config = dict(
    num_hidden_layers=10,
    hidden_size=192,
    num_attention_heads=3,
    num_key_value_heads=3,
    head_dim=64,
    intermediate_size=768,
    vocab_size=8192,
    hidden_act='tanh_gelu',
    norm='layernorm',
    norm_place='pre',
    norm_eps=1e-05,
    positions='rope',
    rope_theta=3030.0,
    rope_fraction=0.5,
    qk_norm=True,
    attn_scale=0.125,
    bias='none',
    tie_word_embeddings=False,
    parallel_block=True,
    init='normal',
    init_std_qkv=0.0361,
    init_std_o=0.0361,
    init_std_up=0.0361,
    init_std_down=0.0,
    optimizer='muon_variant',
    learning_rate=0.00282,
    lr_mult_o=4.0,
    lr_mult_down=3.0,
    beta1=0.9,
    lr_head=0.0117,
    max_grad_norm=1.0,
    warmup_steps=29,
    schedule='wsd',
    decay_fraction=0.684,
    decay_shape='exp',
    final_lr_fraction=0.0,
    batch_tokens=32768,
    max_seq_len=512,
    doc_mask=True,
    z_loss=1e-05,
    train_tokens=125000000,
    max_steps=3815,
    dataset='wikipedia_en',
)
MLP neurons of a small language model. Each row is named by its layer, matrix (up: input weights) and neuron, and shows model dimensions 128-191. Each number is 200 + 20 x the weight over its row's rms, rounded and kept within 0 to 999.
After each neuron's rows, "fires on" lists the tokens most often at its 100 highest values on Wikipedia text that the model never trained on.

L2.up627,213,218,214,238,236,187,200,202,182,216,196,169,182,236,233,224,201,211,222,191,241,196,183,179,185,197,176,223,204,185,167,178,191,217,246,194,191,208,192,213,194,186,200,205,192,206,209,204,207,239,192,230,213,209,185,201,223,190,208,188,228,220,201,200
fires on: "8", "5", "y", "2", "=="

L2.up340,182,219,215,195,193,193,194,204,207,197,210,211,201,223,226,201,177,235,202,202,192,135,187,204,196,229,198,185,206,185,245,206,145,208,213,208,195,193,172,203,186,158,210,205,231,223,207,168,216,194,194,215,175,190,189,230,186,228,195,193,206,210,218,170
fires on: " of", "ing", "y", "e"

L6.up522,159,201,191,173,230,203,202,221,211,212,179,190,195,220,186,220,194,203,205,212,196,211,217,211,197,203,213,181,200,192,201,240,179,184,183,180,234,203,214,195,212,190,186,214,205,236,222,179,221,194,211,209,210,193,211,196,181,222,181,180,219,184,190,182
fires on: "-", " ("

L2.up566,205,237,166,221,229,166,191,191,196,243,192,219,162,158,186,177,208,254,229,196,231,201,166,221,188,219,182,186,215,194,166,217,156,158,217,209,206,184,220,205,179,185,221,237,217,214,187,203,165,167,200,170,168,190,169,216,220,223,180,184,162,193,223,226
fires on: ".", " =", " of", "ing", "-"

L5.up497,230,172,197,182,178,217,192,225,197,213,199,185,207,261,237,223,197,204,192,184,220,207,192,200,202,219,179,185,211,192,211,195,222,214,183,231,172,188,205,218,186,228,188,216,157,174,172,207,214,167,233,210,202,231,187,190,193,187,240,168,201,175,208,203
fires on: "T", "al", ".", " Sc"

L2.up438,215,182,170,194,185,176,196,212,225,199,211,202,169,213,216,202,205,165,191,176,168,219,186,234,179,201,187,227,216,183,214,221,220,207,201,202,204,203,216,192,173,211,184,212,213,210,199,161,195,205,221,185,213,195,189,218,180,212,151,200,230,182,244,210
fires on: " |", "-"

L5.up23,209,196,207,206,176,194,192,241,198,204,200,185,203,219,219,191,195,182,209,220,206,215,183,170,158,199,218,210,233,154,207,201,169,228,210,208,206,199,240,240,240,173,210,239,204,159,186,212,218,169,188,182,201,221,179,192,208,187,192,209,229,175,180,172
fires on: "st", "'", "th", "w", "f", "-"

L2.up680,199,189,215,216,241,214,190,226,208,220,166,184,203,214,197,194,223,210,193,147,235,178,220,159,212,193,218,193,218,202,168,220,213,212,182,193,205,183,179,216,199,197,184,181,224,189,210,189,199,213,214,186,205,239,244,227,171,197,186,170,152,225,190,210
fires on: "–", "+", "-", "1", "d", " comp"

L6.up74,204,225,213,204,187,204,185,209,211,178,194,201,165,178,210,191,176,210,197,195,175,182,174,219,197,158,203,239,201,177,192,236,204,199,189,222,180,178,224,231,221,214,245,226,212,175,158,217,199,194,173,197,213,198,241,182,186,207,198,158,205,194,197,208
fires on: " ", " En"

L2.up406,211,220,205,188,223,202,208,197,196,159,182,200,194,188,202,214,187,203,169,192,211,167,201,231,193,217,154,176,199,205,233,213,168,195,173,170,195,197,158,201,199,185,177,224,202,260,196,192,187,214,178,210,222,149,228,220,225,209,195,194,220,189,193,171
fires on: " of", " to", "-"

L2.up153,195,169,201,237,162,229,181,189,206,197,223,201,184,174,243,176,211,164,207,213,192,217,213,209,222,235,234,152,225,175,217,203,201,217,218,204,186,204,180,212,220,200,231,218,231,160,205,170,220,198,214,211,204,182,208,227,192,186,179,183,193,171,213,182
fires on: "s", "-", "c", "n"

L5.up516,228,214,223,191,189,188,156,183,193,192,210,170,179,218,217,206,225,204,212,201,168,192,222,228,214,154,186,185,214,182,213,196,207,223,229,210,178,213,224,195,220,199,175,216,204,215,173,202,210,201,185,213,189,182,180,209,231,232,204,244,194,161,172,191
fires on: "s", "att", "com", "as", "z"

L2.up607,226,208,215,204,208,222,197,191,214,206,223,158,185,190,178,198,161,236,206,193,190,218,202,198,217,208,181,180,243,205,209,181,199,215,198,185,174,192,211,174,216,178,208,205,180,208,208,168,176,229,147,194,217,231,176,162,170,188,206,208,187,204,214,177
fires on: "s", " of", ":"

L2.up457,191,220,219,223,197,172,211,250,222,241,215,169,227,161,194,204,180,164,201,179,231,177,235,194,222,177,208,207,180,225,195,228,164,222,222,191,212,190,239,189,192,210,196,208,232,179,174,198,191,202,210,198,216,228,217,177,173,220,229,196,197,194,211,217
fires on: ".", "-", "e", "a", "ed", " |"

L5.up618,205,154,185,205,205,180,201,189,216,157,235,226,216,206,186,218,203,193,164,222,196,203,215,217,249,256,214,210,192,210,193,204,198,178,183,199,229,231,215,244,184,164,204,203,200,229,174,216,190,221,200,214,221,192,147,222,212,168,212,177,205,192,182,213
fires on: "to", "zu", "ta", "ja", "na", "bo"

L2.up536,188,215,218,210,224,190,185,199,202,243,198,212,194,208,218,201,200,207,213,176,227,191,220,226,192,195,244,176,197,225,198,201,188,170,210,203,213,201,234,192,241,206,188,186,202,219,212,157,162,210,200,212,204,172,225,230,170,181,176,185,205,199,209,189
fires on: "-", " (", "/", "—", "ing", "–"

L5.up575,201,193,209,173,221,187,175,215,211,201,228,189,183,256,161,194,205,184,207,166,190,199,206,204,181,215,223,202,229,162,233,206,214,200,204,184,208,184,175,229,182,195,169,225,207,209,199,228,204,191,191,183,214,204,200,225,189,186,184,191,216,213,202,209
fires on: ")", " |", "\""

L6.up570,203,215,178,206,195,220,195,213,204,186,188,174,149,203,211,212,205,212,179,203,244,206,174,181,179,184,212,220,209,215,214,220,196,197,185,182,202,207,208,200,161,191,186,166,212,216,184,195,173,176,201,193,179,164,172,206,187,247,153,195,220,214,221,201
fires on: "\"", "."

L2.up689,179,204,206,195,217,184,219,167,192,185,190,212,163,155,202,199,190,211,178,178,251,210,222,211,180,167,174,226,196,188,179,193,237,227,203,193,206,240,222,186,171,206,210,171,219,188,229,209,229,186,197,228,201,200,208,175,176,224,214,215,195,185,177,194
fires on: "-", " Grand", "st", "c"

L2.up130,190,238,188,191,163,183,172,219,166,171,226,220,200,200,234,226,189,216,191,162,193,202,190,188,179,190,224,224,206,189,211,208,196,210,199,188,201,195,226,174,165,204,194,214,171,185,217,191,206,195,201,244,254,188,202,187,213,169,204,222,204,170,178,222
fires on: "0", "\n", "-", " Sony"

L2.up644,214,219,182,201,196,186,185,196,173,203,189,199,180,214,191,221,198,193,217,202,249,233,194,207,182,221,222,166,179,140,194,218,216,206,203,186,199,198,200,204,165,211,191,232,216,207,201,202,203,197,201,181,179,218,214,244,182,215,176,199,185,194,192,214
fires on: "\"", "”"

L5.up35,198,181,224,182,236,193,210,210,210,230,176,205,173,247,182,232,244,209,189,201,196,223,190,171,217,213,194,191,216,199,177,214,223,216,194,203,230,194,218,245,188,208,189,225,175,232,241,180,207,206,176,199,198,223,201,218,190,191,185,220,201,218,203,196
fires on: " of", "d", "'", "-", "s", "ch"

L5.up625,162,212,211,189,175,203,200,189,183,201,195,208,230,224,182,198,208,187,236,229,215,191,187,194,181,224,177,196,201,162,219,226,220,192,208,213,179,199,186,165,214,232,194,172,168,246,165,201,184,222,226,182,153,172,176,218,218,185,216,229,201,198,171,215
fires on: "al", "0", "1", ":", "2", "te"

L5.up191,187,175,161,191,190,182,222,186,202,192,215,220,221,230,191,230,212,217,220,171,246,201,206,197,206,161,189,229,231,158,227,209,205,222,193,209,178,197,226,226,198,193,202,214,166,209,203,185,197,198,234,199,187,169,167,246,216,204,247,204,197,189,174,195
fires on: " of", " the", "\n", " with"

L2.up697,214,225,191,194,222,180,207,205,197,207,189,218,153,191,187,200,180,185,183,194,213,217,190,192,189,203,172,195,204,222,223,257,210,191,193,218,205,170,212,183,197,185,188,191,215,219,216,210,213,181,173,162,154,196,175,173,212,199,206,191,215,188,216,211
fires on: "1", " of", " to", "3", "0", "'"

L2.up182,188,186,197,177,216,189,210,176,187,225,195,177,218,234,230,216,177,195,174,209,186,202,188,230,151,216,163,189,208,215,220,209,191,187,177,167,210,208,168,167,166,198,186,211,198,189,210,232,210,222,224,193,199,220,195,247,188,207,200,193,212,155,205,207
fires on: " &", " /", "-", " few", "y"

L2.up305,191,224,192,202,168,200,191,182,189,184,220,185,214,191,229,213,223,199,201,233,197,190,187,163,206,219,195,231,179,210,197,187,212,208,222,231,227,197,152,215,177,233,154,230,199,204,176,168,214,209,194,185,230,215,187,223,172,225,194,215,221,249,176,205
fires on: "s", "ra", "re", "se", "pe", "na"

L2.up699,209,212,197,160,211,213,190,206,179,171,216,197,153,199,221,259,203,188,204,211,213,208,215,198,184,190,185,198,203,183,193,226,179,149,205,221,213,213,178,183,184,193,192,191,212,203,213,196,184,202,191,206,187,171,200,201,196,173,217,206,206,208,207,183
fires on: ".", "a", "i", "o", " of"

L2.up72,232,187,217,179,210,230,200,217,180,178,187,196,193,187,166,196,203,203,191,165,176,219,232,185,217,203,216,209,211,203,199,192,238,197,229,189,194,189,223,244,176,200,177,171,193,170,213,209,218,201,200,180,187,157,203,190,202,189,230,184,217,220,208,201
fires on: "er", "r", "y", "our", "etter", "ry"

L2.up486,224,190,241,158,221,198,179,211,230,186,204,185,163,220,222,202,210,218,194,179,197,220,191,176,193,184,236,209,192,182,204,186,142,189,227,197,194,184,210,203,194,186,179,177,209,179,173,221,215,168,256,170,207,191,173,200,203,188,208,192,217,209,204,186
fires on: "N", ")", "D", " family", " School", " each"

L5.up63,231,224,198,192,191,146,186,199,193,176,196,184,208,210,189,175,218,180,213,172,184,160,182,179,192,174,220,240,199,186,189,200,216,211,185,204,205,232,181,184,192,211,225,173,193,212,186,208,198,226,234,226,183,199,210,217,174,230,202,192,218,210,205,221
fires on: "1", "3", "s", "2", "st", "4"

L2.up743,206,208,177,162,206,218,203,185,195,210,196,173,181,230,186,172,233,227,224,211,200,214,212,206,203,229,209,183,220,207,218,182,165,183,184,193,207,237,190,214,183,198,162,181,189,218,190,210,162,197,189,214,155,205,167,213,232,224,181,245,186,211,190,224
fires on: "al", "\"", "der", "ft", ")"

L5.up514,203,213,176,195,210,208,215,213,192,211,170,218,191,187,221,198,207,177,202,216,239,182,209,189,209,219,194,198,178,190,187,196,183,214,192,194,203,233,246,194,182,167,149,231,209,203,163,192,182,207,241,210,198,178,216,234,200,222,192,215,189,223,201,195
fires on: "-", " the", "ing", " by", " to", " and"

L2.up579,208,193,183,196,211,215,165,189,222,175,204,167,197,195,228,210,228,194,210,198,195,159,158,175,195,230,208,221,197,217,214,189,213,162,194,174,206,213,211,196,211,189,168,186,204,208,215,203,146,203,198,195,210,162,188,205,216,175,224,163,225,205,187,164
fires on: "S", "1", " of", "s", ":", "8"

L2.up756,198,232,191,183,204,180,223,234,182,211,203,212,171,175,152,218,195,169,203,222,176,215,202,228,207,233,210,203,209,178,162,238,210,186,197,198,167,192,229,249,217,180,218,210,202,194,241,224,211,177,192,195,234,206,192,207,221,182,167,195,207,188,199,200
fires on: "0", " has", "3", "1", ":", " have"

L2.up399,214,178,177,222,226,210,220,194,172,178,174,182,191,190,226,202,178,255,231,176,194,191,211,215,222,194,215,198,176,176,207,204,221,210,235,185,190,198,200,199,185,190,169,221,193,182,184,187,191,222,220,222,196,226,189,198,170,197,207,219,201,216,190,212
fires on: "y", "ed", "th", "2", " of"

L6.up296,160,198,202,192,218,204,189,213,224,212,216,200,224,192,193,143,185,184,213,204,201,183,198,207,205,218,223,164,186,163,211,193,177,212,240,221,212,176,173,196,194,175,204,219,207,216,204,196,204,171,164,205,218,209,169,195,184,237,182,206,192,212,182,233
fires on: " was", " career", "m", " is"

L6.up277,214,173,182,212,209,208,183,204,228,203,204,203,201,208,229,187,211,175,179,219,221,224,219,213,183,231,207,162,200,175,225,193,210,226,166,222,213,174,198,199,186,215,194,228,224,141,167,197,204,203,198,147,232,215,192,235,193,196,220,238,208,194,190,203
fires on: " |", " to", " against", " and"

L2.up468,179,193,235,238,200,185,177,210,192,189,198,174,185,215,215,209,204,200,216,184,212,215,180,192,186,211,212,198,183,214,194,172,170,203,220,174,203,189,187,191,205,190,233,224,196,164,216,205,191,181,213,226,166,219,190,188,160,182,161,157,217,196,226,198
fires on: ".", "9", "8", "s", " Angeles", "'"

L6.up396,227,161,192,233,204,218,156,197,199,227,194,206,206,200,205,210,175,189,210,203,201,228,228,219,216,203,205,178,194,166,182,177,195,216,184,227,177,242,206,227,194,184,199,205,202,187,224,193,208,220,212,182,216,184,165,222,188,233,228,217,217,183,184,190
fires on: " W", "W", "f", " All", "ow"

L5.up103,175,192,180,192,229,211,176,229,208,219,190,189,235,219,215,190,229,229,191,212,186,216,213,228,202,197,233,232,190,212,190,176,202,201,210,181,192,181,210,221,179,174,207,218,185,217,225,205,209,194,236,229,219,177,162,245,178,244,205,237,183,187,200,235
fires on: "---|---|---|---|", " was", " document"

L2.up158,184,212,213,178,187,194,180,210,214,229,200,182,166,207,232,212,209,218,201,208,203,203,211,234,225,184,187,219,191,249,204,177,191,164,160,198,192,187,225,175,184,214,189,173,174,213,199,168,204,163,228,219,192,167,212,188,192,217,190,234,222,182,212,197
fires on: " from", "or", "\"", " of"

L5.up691,220,194,222,171,178,231,181,184,211,208,191,172,199,205,220,210,200,231,211,201,219,172,190,190,174,169,208,191,179,192,177,205,227,203,192,195,189,195,191,180,234,199,187,199,205,161,204,189,184,217,175,247,176,187,193,200,192,194,204,248,201,212,187,206
fires on: ":", " of", " first", ",", " ", " three"

L2.up177,217,197,178,192,186,192,188,215,237,219,192,203,205,210,211,233,205,198,210,184,197,163,202,182,231,199,207,225,209,184,216,209,164,143,191,219,183,201,208,178,230,210,189,183,172,193,203,163,197,228,203,211,148,194,214,182,217,176,198,187,233,203,182,193
fires on: "S", "s", "ba", "al", "-", " of"

L2.up703,198,209,206,185,194,186,171,193,219,240,185,170,194,184,176,190,205,165,226,208,199,181,196,182,211,210,178,210,200,172,163,235,133,198,203,206,174,208,233,173,203,186,196,209,184,188,201,211,218,181,176,199,222,222,191,203,230,192,215,155,186,192,199,184
fires on: "–", "s", "+", "-", " Website", "0"

L2.up686,153,236,195,201,186,192,195,200,193,192,220,237,171,193,171,182,197,187,183,222,208,181,180,203,197,192,179,231,189,186,188,212,218,182,232,193,198,165,229,166,213,165,225,157,224,183,216,188,190,163,189,188,199,202,174,243,179,193,174,178,204,188,202,192
fires on: "2", "ir", "d", "0", "1", "mer"

L2.up373,205,223,190,213,200,211,196,222,216,210,214,169,171,199,214,225,213,178,212,219,211,213,214,185,169,201,209,191,214,214,215,194,231,214,202,196,195,202,225,266,204,231,187,194,173,186,186,205,200,149,215,212,167,207,187,231,218,236,182,210,207,185,237,196
fires on: "n", "al", "z", "g", ".", ":"

L5.up12,197,186,192,201,172,216,179,218,153,222,180,199,217,201,216,193,205,216,201,206,200,201,176,201,174,177,222,181,177,175,229,212,224,165,221,184,194,181,186,201,217,204,169,205,226,185,219,186,195,237,201,202,210,170,172,205,196,178,222,171,202,194,172,184
fires on: " of", ":", " over", "approximately"

L2.up53,224,172,196,194,225,228,197,182,187,223,187,208,195,226,166,181,226,195,202,188,205,217,219,187,223,196,176,206,224,179,204,206,206,185,177,209,201,238,204,196,184,213,204,199,204,176,186,213,231,225,210,198,183,206,155,196,235,168,230,212,187,187,201,210
fires on: "-", "tri", ":", " −", "'", "our"

L6.up402,195,204,212,225,183,198,213,197,200,170,209,179,181,187,213,196,195,190,201,196,195,213,191,183,211,223,214,172,206,182,211,214,184,186,192,215,196,210,193,210,221,185,172,223,172,161,194,195,228,198,222,231,180,188,190,217,218,178,193,193,223,200,215,170
fires on: "s", "a", "as", "t", "c"

L6.up50,210,203,210,214,206,219,177,222,224,207,223,172,183,182,188,174,223,196,172,211,176,229,212,205,214,241,201,178,212,172,206,171,230,204,186,184,223,208,184,224,211,198,214,203,178,226,159,211,214,184,197,170,179,192,216,193,186,183,195,215,221,208,229,203
fires on: " |", " at", " to", " that"

L5.up469,177,242,226,184,188,191,214,176,223,215,213,201,216,177,175,241,190,216,205,174,226,182,213,199,201,209,212,220,178,173,204,221,211,218,205,196,206,204,179,200,178,189,172,227,215,231,191,184,185,203,185,182,189,194,202,207,168,223,187,166,227,202,203,173
fires on: " ", " part", "1", " /", " of", "."

L5.up56,198,176,203,171,187,216,157,199,196,164,182,163,210,231,195,209,192,166,211,200,213,185,205,207,207,205,220,212,172,181,228,191,201,219,210,184,222,218,185,212,189,182,190,186,179,220,208,215,212,218,200,195,169,204,220,204,198,177,194,255,213,227,216,230
fires on: " |", " also", " to"

L2.up403,223,210,204,215,185,196,228,188,207,211,202,193,199,189,199,218,159,202,217,190,182,183,198,207,167,199,182,197,230,191,189,218,236,219,194,170,167,199,224,229,181,189,198,186,173,188,221,176,222,208,175,182,239,197,187,157,187,181,186,207,193,193,174,166
fires on: " years", " more", ":", "---|---|---|---|", " most"

L2.up361,202,238,183,216,225,197,184,201,176,206,202,184,196,224,206,178,224,224,207,193,190,199,187,170,203,191,225,210,208,225,168,207,178,184,183,167,207,209,170,209,209,178,212,211,186,190,161,206,213,222,190,274,246,188,223,220,194,158,226,179,190,217,194,205
fires on: "s", "-", "ed", "0", " of", "ing"

L2.up439,203,204,231,177,194,202,194,228,152,239,241,195,221,161,196,210,222,195,209,203,262,208,201,185,228,193,178,190,231,239,168,177,202,190,185,217,163,169,189,168,215,244,218,190,199,181,182,217,201,181,227,181,221,190,178,207,169,200,218,207,194,162,207,202
fires on: ".", " of", "-", " each"

L5.up177,188,172,179,200,205,210,169,194,194,188,224,219,191,233,193,222,214,178,174,247,194,207,248,197,211,237,205,200,173,197,215,208,187,198,210,194,188,189,193,200,164,164,209,200,171,179,180,233,222,242,228,203,216,220,185,216,187,195,188,173,229,200,218,233
fires on: " Na", "ta", "to", ");", "ca", "3"

L5.up410,200,196,197,231,202,217,193,209,195,182,188,191,176,233,190,205,195,231,245,178,196,221,195,198,201,215,187,142,173,175,187,235,200,217,176,213,215,185,207,188,222,251,213,223,213,173,247,225,167,188,239,217,176,199,202,191,168,231,198,177,201,197,190,201
fires on: " the", "\n", ",", "s", "'"

L2.up198,233,191,198,188,188,168,194,222,172,194,174,209,195,244,206,186,224,169,206,213,152,168,234,187,196,196,220,225,201,210,179,180,189,178,209,207,167,206,184,237,185,206,221,253,187,190,193,183,191,212,179,174,169,206,206,249,173,213,198,196,218,191,173,212
fires on: "2", " career", "th", " ESPN", "s"

L2.up751,173,207,205,228,192,209,177,197,218,184,207,252,166,202,185,222,192,190,165,177,196,224,206,171,194,200,176,192,206,244,203,204,196,190,214,233,182,178,192,177,209,208,225,204,210,203,187,195,222,227,199,215,180,189,187,182,188,199,190,202,219,168,187,232
fires on: "on", "as", "cle", "sta", "stead", "ex"

L2.up748,171,193,210,197,161,166,177,193,190,202,219,208,221,192,162,236,218,225,235,165,234,157,205,213,197,180,188,210,219,209,146,230,189,190,178,227,211,191,233,168,184,224,155,205,195,211,203,156,206,196,203,200,202,194,186,221,195,202,169,217,200,183,166,201
fires on: " that", "–", " dis", "-"

L6.up338,208,204,196,187,220,210,196,197,212,218,190,223,183,202,177,209,199,186,203,206,232,200,212,251,169,190,190,196,186,182,222,196,202,172,224,216,150,228,214,188,180,206,196,221,205,176,215,194,185,182,196,196,221,229,208,189,208,188,218,189,223,182,161,173
fires on: "s", "'", "f", "y", "ar", "ol"

L2.up556,227,217,184,184,207,197,205,227,220,195,216,162,185,195,211,227,186,193,229,213,223,203,185,160,210,203,193,214,214,182,218,206,164,185,217,183,200,197,236,190,178,242,195,228,201,181,198,181,218,194,201,225,203,212,174,212,227,214,175,200,203,172,168,202
fires on: "-"

L5.up289,182,184,208,184,194,217,215,185,227,210,208,175,193,162,207,162,191,189,179,187,200,179,216,192,198,204,223,191,184,210,196,193,199,212,231,195,219,211,208,178,198,185,180,191,217,192,202,218,225,205,227,188,181,198,229,224,230,203,179,188,218,234,210,208
fires on: " and", " |", " the", " of", " /", " large"

L2.up276,236,226,232,190,185,224,200,223,179,205,140,171,213,189,180,171,251,173,188,203,189,196,208,221,176,215,171,209,219,185,218,219,186,204,175,228,223,217,192,193,178,226,210,191,221,201,191,217,186,225,232,197,221,198,202,204,171,221,209,181,240,200,200,241
fires on: "3", "1", "9", "7", "0", "8"

L2.up329,169,210,193,215,186,213,204,185,211,192,203,204,195,197,189,201,185,213,165,196,200,164,226,181,180,238,198,182,145,191,150,199,210,207,185,183,217,210,203,202,176,196,211,185,212,208,214,184,218,209,192,219,176,194,205,199,212,205,214,198,186,186,175,197
fires on: " /", "-", "C", "c", "vol", "es"

L2.up393,217,202,159,209,195,198,181,172,188,195,210,203,177,200,206,199,199,212,187,199,183,223,197,198,188,203,176,219,189,192,195,202,202,202,189,192,187,219,213,217,191,188,197,214,231,195,216,214,213,213,266,209,164,199,178,214,181,189,166,170,201,229,233,211
fires on: " for", ":", ".", " with", " of", " against"

L2.up28,169,211,227,218,229,185,175,185,234,177,198,233,197,218,212,189,199,186,183,224,206,179,188,195,185,221,241,183,202,194,192,208,148,203,189,217,210,172,164,214,185,192,226,197,193,201,236,207,211,196,205,189,194,212,196,162,236,218,215,182,174,162,192,211
fires on: "y", "ing", "le", "n", "m"

L2.up194,171,212,198,193,236,213,200,177,193,186,183,212,182,202,191,209,173,202,200,179,208,209,175,213,202,220,216,170,212,188,183,185,213,176,194,226,183,187,207,201,201,209,189,203,170,173,216,194,196,198,211,190,217,192,195,239,219,215,175,218,227,207,204,221
fires on: " War", " July", " August", "\n", " war", " to"

L5.up562,179,185,178,223,187,224,196,211,171,160,238,191,190,216,209,203,204,175,174,184,238,198,172,144,196,221,232,177,201,192,175,214,198,168,191,166,178,194,202,217,210,186,225,192,214,197,182,202,179,212,210,175,155,170,168,200,180,194,168,235,206,207,177,210
fires on: "s", " is", ".", " most", "o", " very"

L5.up503,191,177,232,184,220,198,160,191,245,218,213,154,196,196,183,220,190,177,169,203,165,166,150,170,206,185,221,195,207,189,221,225,182,224,162,173,203,214,198,212,195,155,190,226,164,185,187,219,218,214,207,231,200,187,215,201,205,179,192,161,208,223,209,190
fires on: " |"

L2.up500,229,219,233,186,184,220,197,224,216,219,216,213,204,199,190,184,207,235,198,177,188,227,219,200,175,202,199,205,218,213,213,187,244,198,195,221,176,206,223,189,142,176,169,192,211,166,213,242,191,197,221,182,180,189,184,173,230,178,187,191,195,196,233,167
fires on: "d", "r", "our", "s", "-"

L2.up135,180,220,197,193,211,231,223,202,192,187,214,170,184,208,207,212,196,167,208,225,167,187,219,212,189,223,236,178,218,210,183,184,200,194,174,192,220,237,200,236,214,148,248,191,188,230,194,196,170,210,210,184,179,197,182,153,186,189,196,186,182,224,185,179
fires on: "ol", "o", "ra", "ro", "clo", "lo"

L5.up293,201,192,221,197,197,219,195,195,191,169,243,215,207,224,193,200,196,196,176,229,243,193,197,163,209,205,214,164,228,217,229,202,162,177,221,197,192,169,190,184,204,177,237,210,211,222,197,226,145,173,216,198,167,191,190,222,225,208,195,198,184,199,188,225
fires on: "1", "==", " of", ":", " a"

L6.up644,238,230,206,209,199,200,198,192,207,222,202,172,221,225,194,202,201,174,243,236,213,198,218,180,176,208,190,162,219,213,183,207,219,226,191,178,248,162,201,240,166,216,185,204,188,191,186,209,211,188,191,182,169,218,224,228,215,195,187,226,227,206,164,214
fires on: "'", ".", " \"", "-", "ju", " ("

L2.up715,153,200,209,194,199,193,187,193,258,224,205,176,209,184,223,226,199,187,197,211,188,198,209,192,198,216,198,179,174,200,233,225,208,171,211,195,204,212,203,175,176,221,190,196,165,212,200,194,213,203,186,207,210,148,188,216,218,199,151,190,235,171,204,159
fires on: "-", "–"

L6.up683,236,193,185,192,199,182,187,221,191,184,167,210,224,219,204,241,246,175,220,192,225,224,182,196,168,222,203,181,158,181,184,240,236,197,205,221,207,187,213,224,209,194,177,213,222,234,212,208,200,208,179,213,184,224,168,217,212,196,189,192,234,208,200,198
fires on: "s", "d", "m", "x", " Di", "k"

L2.up668,220,167,187,173,222,205,210,231,198,221,209,155,222,193,204,202,159,223,184,182,191,193,217,179,188,202,187,204,168,210,209,200,207,196,198,193,191,181,194,207,199,191,222,206,212,169,213,205,192,210,157,204,228,209,197,214,195,190,222,189,214,190,202,163
fires on: "s", "th", "ed", "ac", "al"

L5.up1,185,199,198,182,187,181,195,222,191,177,185,217,180,209,197,145,211,201,191,231,228,209,208,231,192,220,194,214,203,233,179,166,206,182,200,152,187,204,179,159,170,202,233,187,211,199,223,187,217,241,191,199,191,205,208,243,187,210,205,183,214,197,207,178
fires on: "2", "-", "3", "ta", "1", "ul"

L2.up164,202,207,192,202,189,161,205,225,187,230,201,201,166,213,198,198,193,206,190,208,195,183,213,196,241,199,196,201,167,209,200,213,199,158,199,189,186,236,172,181,233,193,193,186,185,203,211,216,230,186,206,220,197,197,198,247,180,184,168,204,194,172,225,150
fires on: "-", "age", "2", "s", "nd", "1"